From a checkpoint of a small transformer trained on Wikipedia: 6131 steps.
MLP neurons of a small language model. Each row is named by its layer, matrix (gate and up: input weights) and neuron, and shows model dimensions 208-463. Each number is 128 + 32 x the weight over its row's rms, rounded and kept within 0 to 255. Numbers have three digits each. A neuron's up and down rows have the sign that makes its largest values positive.
After each neuron's rows, "fires after" lists the tokens most often just before its 100 highest values on Wikipedia text that the model never trained on.

L4.gate260:115125152129163128150184078124100108115079146162155110180147089111064092147182110105115156114183157140117144101078157173108078167109156124140140152079093084177075092123103140122177135096151145228115153110142177102184139123152110174182110113146125123144133160114125164157136112084180108132095063181061139116076147141150126147142101135101083066138167170131100113082118193138170130119088201113177139183180178104111170177114079114149149089117148118142096121133177130103175109118096159080118113133128130170161122092113145149127088135102139152173126160111113151093175106116134080167155123113106122095084135127148143183108075145131136107097174116170163151147082135145099116153173133143129066142182123095103153173132077115109118136169099161156113075101115157066120120183149086
L4.up260:146131156160142072110116152078093104159174154148099170153207129125119071109167117164128115146139070154121155099145099111149115115124145177141083150163154122135057110136086136065143150085135132203172096145123124113115150140111124120109124123155117089159146105169196113152149115128112083140145111141086172103106137107123174117129134106094163154175105124176104158124170123144156154166091163143138063076184125061156161055172117118136093065104132140104150167084153135113092121171105125153101099172169103115084115066141075157200123154162167144094097171153065118085079155100181131134136115136125155166145103106120143086134091106110158109133090098090067101147160157090070187041129191108088085125067143147113178175136064132133100118201116145092130114113129093107148135091100136
fires after: " ", " |", "2"

L4.gate565:137124136175159140154119074136147157128147146173100174102147124101120130113100098075119184095149131135068100129165104180143156157124118129117157118056109177117139137136158120119143151153122152154176135159125142133143166145130105150121123089108078098001167087122165182089114166190143166186097170132182147147140117191096089166107067168085116143114096093186128110121123103158081120163145122195160176198151131142107102192109085095109120135125117126145103088105147085105157121127095139095142121165113100200173121161076113077154109112177102064135106113132138137151153140178154142090161161110095175101103166142170095158091130089105145122078098075115161123081108125121135142162149136171096139173144097172129158119124160092173157120147123148161120164109084102140129115142131134
L4.up565:148117117120120108144119124116071096189127054116097141138143129167170132184087171060144087107123107127179091096145102106128094165174133122144121110131047074130159136165140131113130124141145151087147136141118152116111192147123050091157136105122127161134139135098174130191147161137169141177123172099143103124082075149160117111182142139145153124121141107151159156090098083082122145136110110112083119111186138126106129130174151124102163143134127151083150130089142104126108076121112124188134146138134121091099122203139115085157149206143165116123063137051099070089117091147099179134099143196139089143141188072117105140158153112189082128185099184117145090145113156119123096132095210118099126082136122084070059112178155173106118126129103153127093183154148136118140120130127124
fires after: " (", " \"", "-", " |", "\n", "("

L4.gate453:115172082100169122095057082097072111131121195094071135173174130084165165151124075147066164137162089147168136187108180125181141102138158124067112180107094156133121183168137099158075146108158104164108101133128124165187124116133148145193070101124137124093121095157167100114174190137099202157127109124119150132152100148145106157144135086109136134135118119195072156085116112104142112136149112121126102154149138154172159165134168150115122123106150074152077079106179148106101137057103112107096092183141163084149133086129133044170101074167135071087105119075178132130114153116162113032134117160133126111176068084217170146076159055116160019189155110117173111131084091088162098126151143123136123093159146167177148140154147082127120116128119165157122110121109121160131128078101188
L4.up453:135136097141106115076126098098093132134138144089114089128075145109142190121084126090119126100102061117156113096081143054134161104088166133179145121153105134101149162177132147134166096125129152132140120141125066161139198194143153192149085119163109181119096128189099168111129186051141134148118153160114111040120119142113130146104150112170104190147128120109116239133141092129098113143135109165120115104160151113132147159229107081135145146107124135086141126178153101070074099099156113124092099166142163076187150130171179124157125122189137086128114161080100112125088152106138170127135217131143135113130149174086140116098161114167186128151131109089052158096152155083104099168131148123097123120130140140087131143126165119127125141153035133221112124175102083147060114124132141
fires after: " \"", " (", "-", " |"

L4.gate677:096098105145089157114130134099210148119137093100120202102149149138145134170183074103101114127131167178124144169125127134133148138087168118177126192095137141092120151153091104121158132137110148167081116129037111085139142118086055120151122211155136142193130106153120127127138100125164071122198123108141176133108090148164148092141162091104103174127099082132172125111147183125154119123159101152187123142157091153089171103135097096125139118176174092025171159188162184158120100107115163153155146125145109119155044124103170143143142138162124102149075122184103101107090127101153126140115114096127126145099126104187124090087137149140140085106090122161149103252130116153087112116110136120071152097152142102067189139074106189116161108109135166135061123157110157113165119129190156
L4.up677:086115159165182152169212087124117067170114057127132119111086118136117143188140171070108144094148098114110114098082150137119105120095059099160092210128105104116174179181121144074162097167133119128123055068108127095068083117145157157129133138091188083118144066146128114185078074100222056160203141135161160168052135110169144091121113123118097152090145102092156145145116126095136129099161139185090139110114131189104151094126098122161097108182135122123145153185133137191101110080159173154175157156130170120119133150174141124212143113099160073093124083114086151131102089148122196151123082134111157138105162170144090095151113114130143130190092135133134145127169144099131128135096113153076103164126072161094183145083101090154110177160110120155142124101099083139119152105146097
fires after: "0", " ", " a", "1"

L4.gate72:139107144132097145074107082121119121160064190152138171159083129099148119150091091129130132109092145088089114140169141122096139160112142130106132149125120161113144132116116131136122078128185202110099178108153175134111087139108109129091099128153101167180150146078105092132103110174127129096133069111143174048124113106146110084154141151095102147168152161149128061170144156099133110081187134150096127130147089134105101094124076077124152181091151179121107158136201167125148106139134105101165127119114153137065162128158118088087120089106120091170092110141160152128110177123142102126111098198107147055135142145127167076112117114092132115115125140125180144093102182156112145137178103099073111131104128173067165144149093149178089187127089173070165051101095128141132119127101099
L4.up72:153105098120144143092121121152112126095141169131138118194148136178085084090151072152157131097149158121138112131144161127153169102142145119143140103138195149134091104116079098116122118157127126142163123125112057114140147122113097081208102135129084065151097123155167131128175082146100096138160110175165144109105146059124172124149138134109131157174079186101200122154131138092162157096138139095151125202144058099127153177073117186041188129174157124080107148136146137093122143088103186138117042117098073173110080077182089090154170082114129103164045135119085117097164195103110119143165125107157155143106086147110079087137129171172098141107166087094090161196121122106107122134193156146119162204116166124139203153122126146123073135145102157093159095068158134100105139114140095
fires after: "9", " a", "0", "1", "°"

L4.gate497:152106094132093087088072120147112153151131125097137155173131129113107153194129095096065145100129056148093139174127131110098106096105156166090116094098067087123148088121146188023132142113176159107135178141122158140096148123097125175158110174152143179094160121136158131159133165175119130118106057130140128192102155167138115171211167098141145103098166122113125159144160158122165098100109112125146110144093097097197155148118120127062144061128154096063141146154115114168117097145132187161133129110102139113103098131164178121136097157099129170138096130077163138126113194159131088154133158090141076144133170140155176153110148137069134106171118107144123081137172107071143189136137148145109136137160110086116140115120160129158132103149094191091053165143129119125116115143144133
L4.up497:142134098131104153118145164183088102160152083152137163124154137148071066139085147098105104131138103174109093103172129147156118131141111150145099164131141122130173157142100141190099118134164140159102194126179126087204109138168111127047081157114145080071094100124061096134127178137120208136133135087164089182111136175145093119139083113142081108121120110079085161096137101132159077119193214105194132101158111199144168133106177090153121120221134087126099133155158145126113078125145106103150103159144124115099157116089139143150133149151107096129157128140137128083155144157123095119161122078141088167236079083115102111152132104097106104163171135105154111137197105085117097145115135125116131121168089101106116198144089072117178141165063076091134200175128079156185129133093094
fires after: " (", " and", ";", " \"", " that", "\n"

L4.gate385:129070104163153181147139103132103157138089137133153108213167145152171106182114020103123102136156102109099128131100131117097118136123155103163077112182101139143079119215124138091102147131144102139041156160111126166169186119115188105140133118114113168118100086138191107129112104176113130143076146139122162099065187110103138137094134156115164113082161074117158191148109144087168044155152095172115133088137092155122148080129133105152145135125115103135083120114121055181097128099105126196104166188130169141128123110137142167166080151084126114144104107095113122113054126146133118136094080132116145125124149098126131070132177138075116139128098082102150142109194090060107172120128213121130125138146096103063114137129088139145086048120074154146078162176166151133126112130136160
L4.up385:155089130142134151125140094100185141075141108176152091122120116210157137114127128134160076136145128114149127114137117124137180147118187105164080150096186142085124169108126107149116115099078149162176081136086108132095067103109184099079124111137144134131126082093132162126125093083073107100178135158163170110144133151192175102130210164139136115194112150115112107166153120132094125161153094124089062184193126068134148114160136091139111156107114148109078181090084135206110123130129107133098084131119104132036164108149171105124132114093141144158042106147111132169142102116123182140136127079124060137137091123152094071130116154098081120112050104146143109164094137136081152085088121150121139127155129144126146109114066119039135120074146176160145104146192169134107125121087155
fires after: ",", " —", " and", " (", "—"

L4.gate414:141153131185146124110115152100113121109115129119147119162093099130182119152126122144145067221130088094087120147159123133074147163119127116123112125121096146063120128127099117083139098116176102099085208122188037145161148133088108203173139093103167140138107136120113082127070185095140133169147124115131184185196154118155102142095088196128113118126118163114130142135037171107170185097134082183073121110123138140208090111086158118111088118134162133164111136145157065151107126106132130121114137108110140137140079095122134187121079083105104180123090160123172094174112169140147102118154070120113144158127140173211179059075137115107114193084123142156133142172173125101154158143129112119132055070153084101069178086103141122136094143139154111102109151164127152182115116087169114
L4.up414:061157155110105158125081140103125063092158145116161129068079141143136086147124121122148098044155168181161105138183093104122170087127128121182138205130125132088173115144083148121145111112084128144131112089180187172140150205108185154098192112114137158151124154092081117132150100127121125144058198139118135194161180181181130110115178133166122127112131154132070151160102125200094131109203081145165076092088128172173144191089133131165144125137121183166143112129122106169157097107113132168145155154146121103119224103073100139149132065084118113076103079131101113157118169128112140102145115148077118121113124214116087042110128154178096132127161072098162175152114135123107107202113161106119097126119158154151134094125170133187105129075114140104163225132104162102163166107082140
fires after: "1", "0", "2", "4", "5", "3"

L4.gate610:109172136162110113139105136149108130136075154178125136152092161126208166121099082101084104113071101061101134096092158098142144145135126048114123108121183148089114175144125162074180177131189136166100191118143105158141134192081045176118067164143127174117110153133105114110091119090086166153088126135163147147182106128100093130168109168132146157112130112162119136157111123191169040130090105087126130105126142163179134159144146184148172074121091118089143108150161070076112113185122140165146118163117143160072118146139104150058141142104093129186174115140122105145029116109118095081090131136108100111153154134132125104102114162093183117161155104142123175122135161058153123146119108114125142130098167096173108108175158153177074167152148118150112118097078116136117121110091164
L4.up610:157143153128164196178106126138144150141148115116133085127155070114138125117095131104168096125147082127131133131073155107073142157056094147148137177134175155153096138165136105154152130173133146062118082142111143162134152154086125075125035100073153041129166117163129119166129095134113113110142117110113111156150108092135159109110078131142096128104084114105166152143156077088172123100145170116156115116091088103137141101058137157203162096142120050137101134126104154140114159161142119163143130116137151152128090173163106136113152138136123152163099158112158080129060125118132114181082110155165125139156114102101130051134091169132140163159157150107125142110109128069157087146104180105160110056159153130153089105124148151157105183156174133194130183104154157048119181130089106
fires after: "2", "5", "0", "6", "9"

L4.gate469:152159141101127160101112164146159121127124105084137087147069098129117155143077118176148094111124156132117146122155159116132117121082145098165092144081144150113134166052151147071139225130128154137147121132139153091068108095126124073111111100172072136119134064115141107155121129142103145126054093206133156131133159139084047150122133132081137153148130134176146142094161154115128116143194102097112104128178137140135115173104060151109197177091101142118143092145063129185129109151151126136154140114101136121083123113086191054111112116189146097179120102145148134150100126159137128139170100107110139128129085146117174143165108140078141126102135109175150168156058132155144054105104045132112158099113094110140139098200083163130136128129106142118096105111119080125124091203081210
L4.up469:150117111077129094078115108170150096100110098153123134144086121140133139072123161157174149106160190148101114129120108113180131178118179134135112134133181115133115130092113127152111170128203116136111068110136084171125074136127142078067082098151130155085131079136137142115127162110076166145111125166113119123141121144070079134102124117098121172114147123085155117125085134162141104148074155066058143118099109154140094076143114109095171138120143126175146126113124077156084109120116098150126134097166161144129122223113121126162139157156145169146079119110126106117111148144108101130116119135078108121118081085117080105130092140088124112172084134144132085150098120070121154168140209131142178154109102084220151168088090123066137132094107111093190140157168138144089137150132146
fires after: " =", ")", " |", " actress"

L4.gate363:128122130122126151108092149136173157133102224110078182137138143143108084155126136137150161118064140082141115177100139092125112121121123113146120149107092132172178148193117153097162174148158078060097107166101121182064156079074164122104106161116106140108150161127161145132148135140160146159162117078118112145178137149117104136092084110115135102086141113170112061154106114101115116120129163158115153151194148124134187072112115146152072125139132153112117169159186106096079095111123227098125175091122147183143080169096111147134096093142160135202175156137142074142110170133168106137086132090121148099157105120126105058117143174086140106164161118071087125119161101158094151114165172167164115123139106116080130120146159191107097079151181174185150089086125109156061164153163122
L4.up363:139135154124140099130120176106166181140158138053109134173140151167121170110114151218116111140068103144148206140112101078130140171118076119125122146071108059110138134090128116097097134129095117119123104078148160081104117175120079099095144079211133116139046115150094123122201101117113169114087117149137179141138131159127158129120088141155136106177140161145179137102115134135209150135144135073157116132176148139118136099154096113176147153121126146174108121151103107159144136140151119108156083097162114198109187159182098189192157130118123112139184215131133135132139096158112143151168094139144111108113116167094135123125103130152159144097107181113199090173131141202098135177159107134156108136105126081136176132134166122068080196124157083092134134128194137145143118119162109
fires after: "0", "2", "9", "1", "8"

L4.gate167:095152070135139130082151173127186096088151102090105080110176134119152191120154137119130183129114105111137155121155081103117206154171124100150086207106099148071152119116165152129169109131123163106133154109193075103170120078064093150154188145135070134127117139094116132187131135118178112123056099149114173136118154152145133150132130148141129113134148165153127153134120144115143100083130105149161134142115175107210137160103113122101149158151112163095121089123183165131131167130154132143121136125170106136093068117119118129071107096130065082154123130141143141179109117179109097137162142080109186117107135133139132116039180118126130139086109150193127154131032132120120105122107081162124120115152133144124093079160159157186156119130123081133095112078157137100097128179098192
L4.up167:084111113140097095127156113063174129077151119086173159141133128057182108153186044105143070136078098122067130164160093114117147156125141112099143212093152191101101085128096085146096139122144091115082094081140108079114121163151126175153160097084157108139104130161138121122163106101156136138098114149130091135123095089195141129115134128144119163062166130128138056181092141160117134109127134112131133111109125186143129117105162069063160090075095137135124128120131106083111127152184096145134095111116122128138136112136120149121126071145069170117119094123107167184103126082164152149112160087137168152088200122133135104123168093186115079133186152148168141161166131114148198197154151138124143072152126157109120173166203133139104085084123070081136211142115125114123155168131122
fires after: "2", "5", "3", "4", "8", "6"

L2.gate261:090151100130160138142137102079167102132151128078096110143169156086134097105122197137114122029177141086165150108127155118094150072102120077103115145135154079097132122157157129155157136141125124178145065140177109148174173101151134084141119173153173077083139093119169099134116109166098089093131110155093145132125056177145146151129123141103146124124105062177102116179098159143105124155141056128109139108132132174181091096089121152089132119144140128120125156198177088077088159086089119118106117139152094127091138115167117068180129127146138097205121141116147154170110178155140159090118180150134135122123096076141073093136169135129119048187159140119145112152127163171103092097120114153109141158108133134081178093105130105105142155104160121176167084065061119110128170141176105
L2.up261:112164179159106153128122115151082108114127209118167115089132143148103134131101111113122181189098170106124132088147083146160147132121138101144157105133099178139128134137164137142096145164075114062196132169118110102191167150120156105146108110104086038084125089103132133108160150106127085123152137142083171121118153044132165087045083146083151154158110233175079130117119161112156160118140157160069138093113079115111117137133114141172087112093131152114125116150116147092141169097086150124165156157120130156066137121139115101063118133164190130106119111153119141127148097221075127117134130111107108112134108104134090057155102092143086141119153154156135140101141150157109124142129127136140113091075121210108138150121101131094116121166120102167159080128135142198043138141165172
fires after: "2", "1", "9"

L4.gate555:140100169133191085145097169179130101124150116178082171125152138164109125178189172140087085111138127119130100165111141151159121138143114133120094177114166140070118071108213121089120069117135108106134147121087119155158108115150122106142086150162145169160194134095160146108155085107103121195144099167111119142107123105113122184130116178112134135151118141119143115150040137096108151134173101094124166107159122123093086172147133134080124158124078152179141108194185164165159054095120171087142095109121159121190160138115152152160195155117134098122080126117139191092137149137116116088160119129120140071129133128188099177120123083178110072157158150158171156203178092170069066109151110124148096170184098103109122101163094153129132119144135168089118060135161137120134127129156137
L4.up555:138100117155138147125150120131097135115165108127143111183086091144134167120127163122151165130159119149129168167110126106144072162111108172154112109062055162170112179136097114089128096140125210156178189155138115138089140054135137156139121164091160164206073047132151136130166096116098115161135144109138080176071138089115094144172061091145106131118063087117076090148160087112120199150121129132127133097142150137109106178099178132142081136118107116140170141118096098096102114115138126113075096180082172168086120188147115188145057153084189143144165234151078119126154123171157106215149088075149130168098142145133148144120165091098171111129118098088147147117108121123090141101166164141145103109138172156127164121113105112140114136052063159130121094139156119109187127102091131
fires after: " ", " made", " the"

L4.gate58:083084158169126151090161183071140085150117166110134105185098138086101110095134148127134115140122051045149103113127173105199157149139220118111148123049057171092103117131140133115138117131160132149133156066154136146119108069156160138166117145148124204107138125106140185117090124104119107038114085129171166078093115080097158147125132138144110171110128173126130151179157156190131121119139073078107100127125100141148128171107128115136131152100178079100137121170164157149093088157083143133151148112153168173142099120172116095141088065160162103111129101101097151134158120119129080166147106141117136117146111056168091145138145093103152070111145086109124144203161113114091173125125108134146085139148104141122110178112114054149122071128107140149166080137100124107163125169168072
L4.up58:103104113156123161126189129129106113151138174168150137110089145141061136137165123108110107136121139098126121113084085114120108109153117099132143118125102118126144092144173120098195168116149127134124169153180142164134107170096171149169114212155157104146146117102123105132192109067171086167125035125123123139217170112102104086072121150112101093127123117157107130140180093143098152125102132070122137126090087093079112135128115159162163140135176123137088090139069166103022178096094149164103157132068100143130098132066067113125150080160148133113164149166152178131172121094088085095102133131137105120153142106147134136117073192124156075192133151133039139140171183102058121123102181157149136107126117147145146158142105153158104151069108084122152135094203152122151156146169169
fires after: "1", "0", "9", " ", "2", " mid"

L4.gate559:100124094122112074109114161125186079113141129103154156178187127115168064188137117101113159132157153126190151119085119092126151118141122152139116121186194070147149077166098068172059192149137127149046093090115110172187105135113107117182110160123111133146103184199103132147094102100150111161107153136103096131077188087121103156166115136050168130141172141124191142092096202114155129087165184118108134142133137148110117097129072112154125136124071181089101164101119122138135133118135117175148167106144129061112120115134116148178136121089108077166112148119130163123103147160105091112145122162119091128092120194151142105106133116140125084104117113152112101124165127101152120117085170137144090070132151028076117117144158203105098117073137096126146088112103142078081099122140195
L4.up559:057160101131144157134149200116109110176101190148136147132182114122192129135142061192139139084095123103150088083126087105162130168123089173150168104124118149192111150164142123103174163065133150142092094156094128150126132077135147157131051120131133118096079145102172142138140090135122175099127147090128120127130115146115129128126153104096138119126138096119115161125114169084098131097055144119129125091100120115083093104154111131117123069093102113118137135181087122184156186135101132128107121152096143068181088169133143111179113178112156161167083109127126151104187093097162142171135041133188122127145098172162163193190177156137097063136137193133092139068149135132149119048119078128123096122154114102090120140113158118075126096125050086169165139154160102148159085127103088
fires after: " ", " Goals", " —"

L4.gate660:135099106138163156144065114123104129168127162168145135152119152109131098118099173066101147144153134109191076110106174104118100125146131104104078168089152186118123121129127134120158144158113119140137121085138106159114150127124086148140150208082120146102134172137117124157141085152137133165156101163151123185099102136084046195080140173134183181096215129150196145104188115155111097121142137140124139149207130143126145175154153135112176075147137074127118142134115124127146114125131172100119114151064134148169129159162110131107089097076081105123111122105148143164144117203143139116137169133110098096130115123165172137116149138079163103151118037150128148152122142106112129140165179097140129163107187099049162120099167149149071092184095103168129145134149129134098125211105153
L4.up660:110093130116105147141116114130101104142103167136135074137148117147096189193079151116086107135119096084136143102157136113076134164157184103146150109136143149101143081144163125208101137122137098132116146136155119155127108088149107138117130140094128160146137218170099191179153088041132144121090129182147106144143098155124120178102146135132178149116153048100086102160177117222178161096155115126069128144125173135197168175143175139073125135128114098191104195176074113120169153106143101135145160141107128093127135094203165143156174121112095163196074072074119116082123102129157141120103112170103107064135127055127200163105151147149115139115093084135141080173051091108110147164185158067112131075139098093153097159114130158202060146177149123162131105148096158117183149151131167
fires after: " |", "3", "2", "4", "1", " "

L4.gate306:160097145099108153121123115132163079084088156126086088165119175128184132080124150201089152108120150117083133119082106154114159146119100096080111108122110059114160127090102179126171153093124121124096148113117082173174134163087120155138096094176060164084091101113120126165106090154164182131086144175133131149156043118109097139158124114148168104213145147125102129134115184111111142123143160158159085158137112143182135110096179156110138104128144137131155171149116119101122119115107163178130143125094088195098135148123143145118077106125080101129135140070179102144129118153117125047125127160100143105166167182132202145122148142133130107138160104129160172180148116115195130152120111169147091097124092117148144116153149115148124076125176087130106148105098117139103155155132113
L4.up306:076144140106097182132096122121076094123192141076147125169160136112134090089088083158132129114105101154120114163166118130098141127080076186152145159170142129080121108079136131078104138109153168150101121134113109079115135148112107168195098137173137064163157105166126129136163150078041133135155133068133110109128148088149094111157102167073139140146101122141194106121158196101177123112113145133123141136119116185096149099157129166187155142065123171085132171150118143145145160158138050149126135128119119088116147119195127140110117159175169144147199129146161134165134170155125144117132148155111082179147142117108171104101115126125130101135150107107158139147082144059111151135119184088137098034070184144177138084122157189109094113180134077082073143142078103083063133099155113
fires after: "0", "1", "4", "6", "5"

L4.gate626:165124116136120080080104120106162086141151157136112178144146140147124068133092085054090184177137109136178101101152110130155108138149175143142166115094112132097133182244157153128140132136113116149149113111116085146157141149142118173151127088070125075089209142079168116146141177173158126104134162152070117145114084093078129169123080136091129164111154114137182107100135158142160092118083119104088078123106102120131086094156109097142141084137137121127154129103161105116103060097136181080169131152149113118122179154167150088136166089149124121120120127033167147174140118171130128132110134141121130085144141134105169151117172106076060081108117067198098151136144099124102150088162130157115132096131095049104130149135082110150069111171095144118115124100122075103152072138127123
L4.up626:109106089136166113119134101151170132102136119186122106125104145149104039156095107092170135119100092118152099132151035103126157172138057170129162136103137123159094145157121121151135181072101179129160122127129053111084221145173129149118180082071161112122137111134112116154121139146115146097102116127117166158140098141133137139038093047123094135104094105147140151111091102079141195125096091121045116103146131158075125113118126139143102140133148161187081133181117149080171052136144160123162124123103114101093183127092145091112120103118145152125110104068121111151121118159149144135110116110128166154077209163138123148168126146115141149145123095093175134140181148138144169128125108128112113090177059144072142121065114149126096072153088091157089115137128121126143103166058074
fires after: "-", " \"", " |", " (", " in", " over"

L4.gate445:101112124132131106098081154112165065172142085090114149163140110053130181131180093158099122166130161153101124171154173135158155131108140145103127137140131121141145192115152116173104145131190227121148147040136152108167177116072149152134185106153133103163141101012139163167118120102110154189077175090165082156132106154170106149142128127127174167105128092132168114128134130106162094055165121161100066142133105120119152111110135120087104109163165183132118140165127094185103108092180166150165117104138124125136170066070149125121106149097177092118119139103154080143170114094156115092165118089110159096137128092101148137068113137158134128181149148171091149185147088101097149146164080118123048129122124163178208134135119159144123169139124125114134119153138072118123077170135143
L4.up445:058137124141108065109137110128107118161132122109057144144138092145156062159152121143107108127117136164096099116110148110130114102128156166072135145134185084161142149164145141105116173147088140114205107190141189077146127155074133136133104134127125155165123171127088146148121138149110108165159132138131103144126203055186144109100165109166139118098154147084168142154123139145164205103083167116144117140097177134155097064134078103113086096149211122163131169143125095123135122111148143160075125123135112085158204188184126134098144127102127154122132074085162123114140146112098093112097153138133095110156104173123160152116074091120126077181090109071132127161146051136117077150120089156090116068114117124097148116100100123124148145162067127137159135133108085134094131166065123
fires after: ",", "3", "0"

L4.gate566:141135117155117123136072188126171081142126188140164113108100147162129173104092163168075143151125128114143164103152143129038144092156137118138165154073140199105157078130114112165125114140173082189114182198154094151128134144072171179118174151081086179146138159132176135171148093070159148177138100155117169131158089150137111157151115204151135184175149188084146080159191110198098096107146095063108102119120132135155114112123124164129118081080166159161127166123149145124101091114111118102051151143167131149132141116126118147097150125174106119135125172089079177153176137143138133092074161117144124109154150116166139100102219120107101119179064078098126106162106130098096092045066115123095106099111054098144164158179167204147092083164117165099151102119106118156118111119160152
L4.up566:137178098072173133141151187099116161091114129167110101119161122152116143110145152138158180149150197102170130093106123119156095109128118092127135135103155100198111100136133128088129097096122151132148136149146122073062157092139128142136085095120156168146112175132164095112116018110123091075140161110132117123125119083158095147183118148103162157098123194134120123120143134138106037170153088159158102139117161156145144145120155106116120121208124119150166154144090150157054134114119144147167145163074111190045192136103115112122093158143142126141112165077133148128104172171113137091126091132144101155128150107141113142134102099124131156168085101082175155112120139100142111141114179092121127074196186129202146142094094138178079085130118199157129206060101145127110085114130155
fires after: "1", "2", "0", "8"

L4.gate697:141100078112192134101108129109096158172109138109142177104190135055158163170168128106137147113164148148184135163167155112151124173081203174146174120116138194143132162140154108127115165111127167155118144150130086177140178105152166165126113124098104177150120106122195105077133103162128152195134132142140167136170135200161093139103097145174115124097142121132161077113120178180086097099094186126114130125204137132129104133073155183144147127134099094083093120116093104132157068139172135099114143117087142129130101114094076087098153123178098131140070149090168138129152122192210159174109092086139099116121109096173117149140135123151173134141143119094125174090083165148145089143160173131147151166107080132091165080126187139160102176147145104173181107096129117181115114101107189
L4.up697:119135110122112149120109161163127165108092121150171070145111170147064113090170134118148197092169126109139213164155114151121074099160139139139139110119165111109125114137137146103116089139123074145098156051144147120145123152059117147107148123199144152153092093073135106153089101117159160163158184119157115166168102105107144145094161140146059086134108128156115097112155179170125090131061121170162139124119149170130114181125142134185134138155145049149161185083159115144146156102113109131081093117158162151113135127149089132106109135079089146131112149123099107161131166119122118166175133131213114096185132178129164115127125130124108129140167110186114097142116067119114113142073153163162117167169128104112163129108153122147127117100141121132131118158152104128144162181095130
fires after: " ", "2", " his", "1", "-"

L4.gate659:118128126128121157110103128096088086111149143147117126135133118145133083153167124079144126153146114142089177111113084104101132120157157144177123136125133155069160138096089169108142129108119148065133104098164066132173138173167107152158103111100081119040173127115131108107161137136137103170111138130134136123174187160155145112163098144143158137162137165140154132105056119213141114129121111123093088086142134152200125158060131107123166133150082107154156128125075104158151157100079154124131138104113216120032104179138151162109133092125103104101123124163108109171118167103169079169099138111112156090120189142144129102076194129137128179196081101160160114093049098080131103071149142119097122059105158133115136147085164127160115166119119126101157136148129135177107148079148125
L4.up659:135127165131143166144087095088174118097125171157076069143146122109136116182118153147073113137112112129159122118180156094098145126121148102114140158088147135106108126163167097120112115157123107184064111155153161130095141135168141216142189129135131092139163119153099179113137117091158142136119131108165096085197128120123103157091113098122148097108140072143084124133135121161113135101160140137151072115157123162205050132074128125138116139101138087187088122096133212039116125094175119087115146164102084064179107164080091140153100092150191124177144106145155169223100150128096130117125122138167104107135120132130160100146135150173165164179150163139180120131075149115141134073176127120087151123141119218190105103201088102145100113174154142083112104145097093096167114118073115
fires after: "4", "5", "2", "6", "3", "9"

L4.gate654:094126118106160141115052163082113148125107126138074136143121132144143123145147071135085117140127168133153077225110162071161125159142117134099144164106131133121176180109175176132135091141100166139170130111143077157195130116158126132124110098224133130081131114131133127137120103115104160153121106160121171088135140094112091158195112192175147217094126078113166109106114139151193113089146135137091144156149102081132134138126134154159182141129145110177043140136169201110082095112128144157139093129109130206102161128082110112107121075185111104124112117134133203105078169174172119105131093131112109057111180100118188161094114118130131080132084136123200071106098082101134114117168077114163063109124136169127141097181143113147156119154208145129151190026144101149124116109085105
L4.up654:173144149162138098082134057154140151045072098145126176180118104124132099083094153143108127057152146164113094126122158164195063144149146105113110136164174097167077122176156085114099113093148104150149139116123156185137133146163083148059088135145107081096190129108174166082128132113112178143110133110104101190184138168087092171150138154142093122115129134130177160114081074130187075113110148154109160142148096101141123159089139143146152064144167191127156154101126089115140116050143108080175130151148099095115137105172161110208094158130088151139110164105147136138125174149055145052146126183113122129157086178168149151159093155057109109086158129127133126142176155112126153148100182126128157127086106098190159144148146094163161118160148152107114103173171101184117124116114196
fires after: ".", " |", ")"

L4.gate169:185100146201186093097134143153194120106131190122137081120145160156166138123184142134119125144186162120111138081159168133152129105131100106156094078131156122161122145094091180107130142109089165129134138153106122132121170138098067133100137104122099150102138145139147119148143100157085192090106131195087102174137105184106149114123115136086125161127132159162158138101132096124214124072153097141149138130162156167125198111105094221144119137150105167106140160139092103113099119120214138127144136110073135142082164096108193120080104142141147069150101099052147121143159142152107131135145143119068117126142115078116136120172131115151144098139140090149103191138136142102106144178137122154144111147118112160078136140141117106153113068116145140157041127195089049122137147107119101
L4.up169:129124127052199093156096193113108137114112127108144078154089150181160200101128170113119076095207092178103140142141110149128106115157161184083151113129169144129189138072174108114129161185149114126108112098112059156095101072087130087144155115140086094166127112070163190131165139120108070127137126135106156121194166168177130099111134111154106105139093122164130144152139142161112127102146137173105147099077149112038101181121158127182094202098123162135154149111164147121101123155154082178109103120077157185137096083117118153128128118127180122125118117114146125137192148131113174083101109105138109178135163094116124128092150113192122114123112082132094151116160126140137090097124129112098132080142124172154102100123128121144111115129092140150105125114111121128090149164143138
fires after: "1", "2", "9", "0", "8"